MLP neurons of a small language model. Each row is named by its layer, matrix (down: output weights) and neuron, and shows model dimensions 160-287. Each number is 500 + 50 x the weight over its row's rms, rounded and kept within 0 to 999. Numbers have three digits each.
After each neuron's rows, "fires before" lists the tokens most often just after its 100 highest values on Wikipedia text that the model never trained on. A number after a token or word is its count.

L9.down120:543537584479461463529540560511547528454463632500504422539418473527455533508418443567488463560447510502495564555489481496495550551573521433435396458457468562495577501508554408534472432450427606487464543473424526530461488425477452556620556511459520466460571551559539577461526512500547488497465446459508492529613514500550513445413395447515532510498421601469488399493499513551600596386530
fires before: "2" 65, "1" 28, "0" 6

L9.down247:537503498525584505537497470491506414481492437446428486458548607521586515458509518446489549515499499571457489572469496563462487585402575474506538530511486555535479497498456456410414400438497527584554511524544540553541486455467468529444430560457478530541604532497490453481428439540507493529573447476569530506512523525521441454475460498551563585509483470568416509480546625602553459423444
fires before: " " 86

L7.down32:458538520497473466594458564520534539457534496462554476552508378449466505524538428510502506474474591493518539496538579411504364458521511506550420533548430481465487491483418517586519480541496536516517548547483480398552482437530487381430546411438481539584435520495519500444477418575481551541473496503476479444509502507487473578363444366545468550539548467562452531508444529459579545527421
fires before: " " 45, "ach" 5

L9.down76:486511436521502525455474546420504598498612482465524417415506487475570543473543450541370472476543605515496524412594537512510526464481522520511488452427519582493433503651401470502456537541598578609441482485431545544592451496477502494446502567585509468439452496457490474515537518530474567489494606516495550523512458510441504493493461499492513507471582446515415566485453455430483433514479
fires before: "9" 98

L7.down1056:493461513533540381501488550414493565559533471467497492513482431497407529509478515493466493461539454511537501424500424477510527470473402447464515547465414404505468466453487598588443526503540543461427464562570589520590445425422524539559469468401495419424445506498434528577515576436582546499556465454429583506485494450447486440602473555578536502512426522471461489569476508525512504541466
fires before: " " 59, "," 6, "." 4, " of" 4

L4.down328:575464517497461428485538591409495508446596622480548401368552430578519566588540482506467526508473554415536522461582497477529461456497444598462430443546510479456531513545462472479474454537508471459521598435561441493425536539566380565510494498488386563645359489433431490414623436512480484486378420556508420457516559429475423518578564451518493414570497443467490465560525447541489475494503
fires before: "==" 38, "The" 8, "===" 6, "In" 5, "He" 4

L9.down911:500452555461497505513500520532471472534570600453427497514558445472465466535451536516463516473493512440568436490503580501554503556517492489483519446467569448478490533590515448470468491515480429418443483573418431491526445548443452553474567535479534504422502549587509516504479485522489562528498539485490565527511433452518508505483526519495479517561485477529462473451531493419513521435412
fires before: " " 42, " on" 6, " the" 5, " in" 5, " of" 4

L9.down616:508457473538581446470506481550402431550502455337562554491528469540605509426495554522486536465437474523495517558538489484529574437571553525526497545538551582548506464625490459489443475544548498493429468488538541453445560552455532557530457447527352487528561540589521528496419498424514463446434550430473493544477496522485553540471417479481522471541477579536523507485495548463476470475499
fires before: " to" 25, " as" 14, " on" 6, " in" 6

L9.down1366:597428495523523450503571516528552475496485534507552548498543457442487507504501373471511653472523556500505466389575546391571552540570401514488567505507516441535468510558470433459540521574454518534429515634488568509461498543420535570541442574394444480483457556449433476474507480533515439417437622484476404482484476464520507599567415498459500449492517532591476549506535462520491573559469
fires before: "0" 21, "9" 18, "8" 7, "6" 7, " January" 6

L7.down699:466539542529448446513572438469514532439477560452593593517448458537460505541540549496485474504498449462493477476528495465442532472505502489571523563457564496550600460453475557428501489509502482507447513490495495526426531420470545492440561389385498496474467475560477468475443592480463459457508503477640466453543439406465414547490418621507530481460593478505556564533486517454560515585558
fires before: " by" 15, " in" 12, " on" 9, " to" 8, " with" 7, " and" 5

L9.down1401:544501496473548504443463496471489555471481524423502507475396481533520512491519444520564418518546518451522552508547578442470560538459555442493595586456459583392569578561487491408531548456404470547542574474457471482478485474568539492539522501487459532423537461495438509445520571526523539527501503505528534501453488546442504497484498529409441542532477532475511498394628424577458534584470
fires before: "2" 16, "0" 12, "9" 11, "4" 10, "5" 10, "1" 10

L7.down1377:374483574419448559394483554462533499483491512476526494486589573538498440455464460560491464493484590510492527501488553541457491600425442396413500459483484574520506516478541515581525472592484570543475502469544477517486532562459540477610566542504472390561487458553586465479490441592462475475550511492487536449474537477531476468367584470479467534476432589446515431404504391479558534385458
fires before: "9" 18, "2" 13, "1" 12, "3" 11, "7" 8, "8" 7

L7.down936:526533504511608508429539410540480517432616458472430512573454484619543459473490450445493493526517469541544507483477516549532485460446589470491533472458458511485540469555438508502515466457492532421568454571431431599478467457471502508442523582466582568569543554478525480471498534535423569453549407533431557597571525483494520513575391521512575538499440489517431592439525547497627601390456
fires before: " " 40, " to" 6, "ing" 4

L3.down1337:423506434568413485484482564436481453519522554446554490454575550495560511565590462450462496537464478489493499505631422540488433432452529584549575446490505449467516454447459534544558417470485412461463458421456482478499484443482511527522522593410442463540526502567509477346523366521424464491527554447469493469550528533508437581570501546496506417526512571578442476562559504548389591485519
fires before: "==" 34, "In" 10, "The" 7, "=" 6, "===" 6, "M" 4

L9.down744:473529561471512475471542545500482532489513560473525412457583592614508503553459470544470417524514507471475474462540544499400523536479507465447434450517528526547524464483458479529492501552456564477465499576522556487473452432622542449513630436456489496488475404570474525498532500495528472442555516530465568464473544507548575538440499443405490574497507572456552427479464389494526491397491
fires before: " |" 25, " |\n" 18, "1" 10, "|" 9, ";" 7, "2" 4

L9.down477:505347478470522524450591551464459507569541436476521489499426548496537469511514446480491548485559484434420456381459503432516519499395420515478623428559415522493561428510521502493519521507447469499499501497582501487561552494546505471441442486499554526535489461481401514508453450543515425509495461510477592501505489463488526597595445437543533478517513492594509483484553507447443472638509
fires before: "0" 100

L9.down149:494487614515508508520412483492514487515488411353525471473528523492456569544521400573518526504535543489446536457484562513469511470462516485377334514646614558468547495527434516434551554474525479615496485416520546487511517494569481552574540433441388534482457494443551523441533453547553445444499424570401488452568574499506478469422496515402432430546558594540517624521452509590535447485425
fires before: "-" 36, "2" 16, "1" 15

L4.down1061:509589569493438490435442466532468533544562426463404544564511507511500479526471640534488582474584575488456437506498507461513441484467506490593505495435546472519534533478468500398551488542450550582444575534465550473467471485506485525488471466425571463549489520490583512472502561480478436504588425583416553491555514448462468489422448509562588525556547543500416502395496468484530437537557
fires before: "==" 41, "The" 9, "In" 6, "===" 6

L3.down732:462502533519390439462469486535474418498473525440487499425502508543519431651484622518398399505440501546515512430436444466462520501485520565484325426428515556480465459483501535552442585599441507557457532477478486410490561509496448501513537396418516518475476539511532534497414397534449505571478461576529515485625569472455454517556512543609498507483560548493513468509482534483457492530531
fires before: " |" 31, " (" 14, ";" 8, " and" 6, "\n\n" 4, ":" 4

L9.down657:474421462475532519532587519503478524488474432489477470538506564428426532507493368491471500542504502438531442497482526442442489527523462446458616598451464455521464520431437492562525442510448532492466540490419582416461508498561496477365470474448506421496526514582461488563550539437460566474473507524453521486507514534566517464550534473474475490482448553418570508430549561627455483498462
fires before: "," 52, "." 13, "1" 6, "2" 4, "5" 4

L7.down995:493525567439520429535486543510513473515490582511451584494474572492512489444445416473484473482539534520440372523447570509596422514587485482449553532545512558362474497464416519489507546546477499506426420446540461499467473513408491525526462482457457519429456507465484447522503510480484493559500533444409402456421486468555487565507487480462461531552480614527516485467503536552652539443504
fires before: "0" 59, "7" 8, "9" 6, "8" 4

L7.down1525:618467502466666517511512503473458457553597455534535563451483440489473507524468508542475486512539497416506574469520528481533520466565516491483515400490532581535490542517588483556458464486526543540532435429525458486500632468549442448490510468436504536487524518510511417492508450395494442496445517467355513628494531538406420538501482493504509485454489526538471549453490497503305623520531
fires before: "1" 13, "0" 13, "4" 9, "2" 9, "6" 7

L9.down239:448611439503508529432462446556512619522496495511508495501506590435495452637505535550409597508561540515470537452405416404570579497469440610517401432531514531617489497553516591583467392512448509426546542429392506533510473521451490426499526502430468479506480391520497521435472548496467509464460518427483521477487610554557453428502568415567546500559494568527556399570470476518516411397576
fires before: " |" 59, "|" 8, " (" 5, ":" 5

L9.down469:557509482467572479479521525489464459528510387444517512570554443574578464559507559586416540514554568469536557465557525457559506447577520398460475452435465521534462554450513473459495408474536537533553497491485577500509407593542483463524574455494503417570517590472453496584499451591548558444460458592448479509421533510440482516413488524497427569465511490441455532478470550474417526481409
fires before: "2" 14, "0" 12, "9" 11, "4" 11, "8" 10, "5" 10

L7.down532:505456472461488498482495547517495516568482505508459509509491488452552495550539506573470579444478482535523550530477506489536583452536516428515470515530539429471441484436434546414444406367536554517534481519527599485584540552576550479472407521443491457525585441546608517486578617490518529441551489573473435497497493469407500507486476542516535556534483488471391510514523466519481423504554
fires before: "9" 25, "8" 14, "5" 9, "6" 9

L9.down1263:426452527491545471515560430610529501532497428543591497467566442482488582473464468569452521474531486497437555461558463481570458536501509502566594406496422498503473570488483481595487429532482530529428496529491529499458570390429465485431520521449629498603371484449521549473507548425457449590485558582481464594536509494516507492501482524469553460441424462486522459481491461430480540497520
fires before: "0" 15, "7" 13, "9" 12, "1" 12, "6" 12

L7.down103:587443501506529449466431481563512506597530469436430506446428471454594567470514502577411642509425466498513541536455560511559485472435505506514431459607496390559457503501525529585544508518634393540510544447583625443517506523489483543461473432563552538569565412616526529462545497554476474463538538459459519502468504552394519548426530512485455465477562518485404492478563464506474536594457
fires before: "8" 37, "9" 28, "7" 15, "6" 6, "2" 5

L4.down42:477558509483357453482440439525512564484506459512512495483585495500513527444487428583532455501484479506467575482448587488569508528502489497487457487430466573553565549518508439544502469515490599462584478558484420586472461466402580478474575434440511470612529468506533451526604490480451531491473480508592502568530580508484479527510519449588516450512561573514461424514351455449523511420492
fires before: "1" 28, "2" 25, "7" 9, "3" 8, "4" 7

L9.down264:547457496518594436502501451450418489486510495505477483532520583527571542585451503573554493470543520465536517545539503494580553502418504447548476477452567473511492525533457479465496480545395572472504432528536445493562452536472475416465540506456500472508553519548535520581409474387584529655511479509472477535482506530512499512549423472505508479467517484382563582509480567586458505414546
fires before: " \"" 37, " |" 23, "." 17, " " 9

L4.down1048:526412438529546471470551489428463453592532497498456532445458465397469496533470523572522549577506486515456541434494467625471556498516468472562553382480485463527552503471526484495548481624517492460506464576569564449555588415460439476481444493478477469531478481523380436502501512486580410534479584572492505342522510484542458549455463407526394426428461458523533554546588573529500481577523
fires before: "0" 17, "2" 11, "1" 10, "5" 8, "4" 7, "3" 7

L9.down1055:440450514475408530525552510545508495575591528532561428455476556485447537586402441565510477474470478480565520535533508509510500541418504431496515513540582451536520473496508503497513441511490479488377459454510527491531521488466439410519530491557371500484497499429548513543616541456526484528507481498513502457515519465555491480447516525519427417461563494541560485502568488558585427402578
fires before: "4" 16, "3" 15, "1" 12, "2" 12, "5" 8, "0" 8

L4.down653:422567455460455536399506487432617532487536533510439493505456548467548489538601527567512593426466483547464501573545508457428577471542513479458522454577577608518509435574497419488541512480548558492515554513507571502522581543540517454496492459475480501481499427588546512445508500543510483550659541489514537457423522451531498516437444459553497499463604514485392499548542492366441533533451
fires before: "9" 48, "0" 10, " " 8, " to" 6, "2" 4

L7.down299:463479518450561459444466400431563606546545505465554569506533534504510539541494495524470580487456510447473531485512445514452524495469525501498502458480560562519492442399549500463428532504465503584514472515386521572469466425506448431495462566434514492639546462546559595516466549567426475592526492348503561470475459536470473507483496549494448498464488460548481529554424613463496480595469
fires before: " in" 24, " at" 9, " to" 8, " on" 6, " by" 6

L7.down390:506463571424564604437486482468534556546510549545642531433563562503543504473499445489409564476562491470539537457622474494497512418511522476526506390555521472427553428584515534404437417513521505472465464457399498478431545525460500522521523488500524475574507461459439527419470561509560561555550585471489525533419545502562510524460452440478499530564482532569416558480514464481417533565490
fires before: "0" 14, "4" 14, "5" 10, "2" 8, "9" 8, "7" 7

L9.down619:500459525495477440536477486476460505515518498533449509599561548484567474536520501565512487525510452441489515585546515529427502459503563449511580438502556468478396501445525552588487545558542532553512510462548533447517545468574467513536473563480519539522545540459512418498518562379384550527479467517556494523410432504507492516551519502498579611485526529492497488524531538609471442403398
fires before: " " 65, "2" 8, "9" 5, "1" 5, "5" 5, "0" 4

L9.down571:508496543472523426478563521570495483496439475514503559441479490573513587457551531526404522546462480474519436508534492493543514484557507537511535424449516514423448497550474517495557459471585511529569481460606449526573493430468451513534577558501554435504527598481434470495476490542505415513434535556483488511394490464644436513406416405539502511606455568561470467458398506399459519614556
fires before: "2" 14, "1" 12, "6" 12, "0" 11, "9" 10, "4" 9

L9.down1522:469518532562485419492495412467550504529494522520548538554490470577374433501487463487621578432450454529536514496531490530444596454461597551487479450465434453582507478569502495410542567432456476531452518591463504542506456525506477543535523495571510570533521600577538456595451596494579508554525489379530503575458536584499466483491445549450551467475547540517478450505502597561473439535461
fires before: " in" 19, " on" 17, " as" 16, " to" 8, " by" 6

L4.down1323:543599485541520569477423429528442521492461536358510489561503497512506491536569506524472524461471450438494502540512462490541487470451542454495423484494526525514590514549481508522483459473502545613476535495521589533557544472421430504504530504529480478440437429508465552372497558458418498512589475603426524562498499507553446493485485517460559439593513496430385510533462524475543511465510
fires before: "==" 38, "The" 7, "===" 6, "In" 4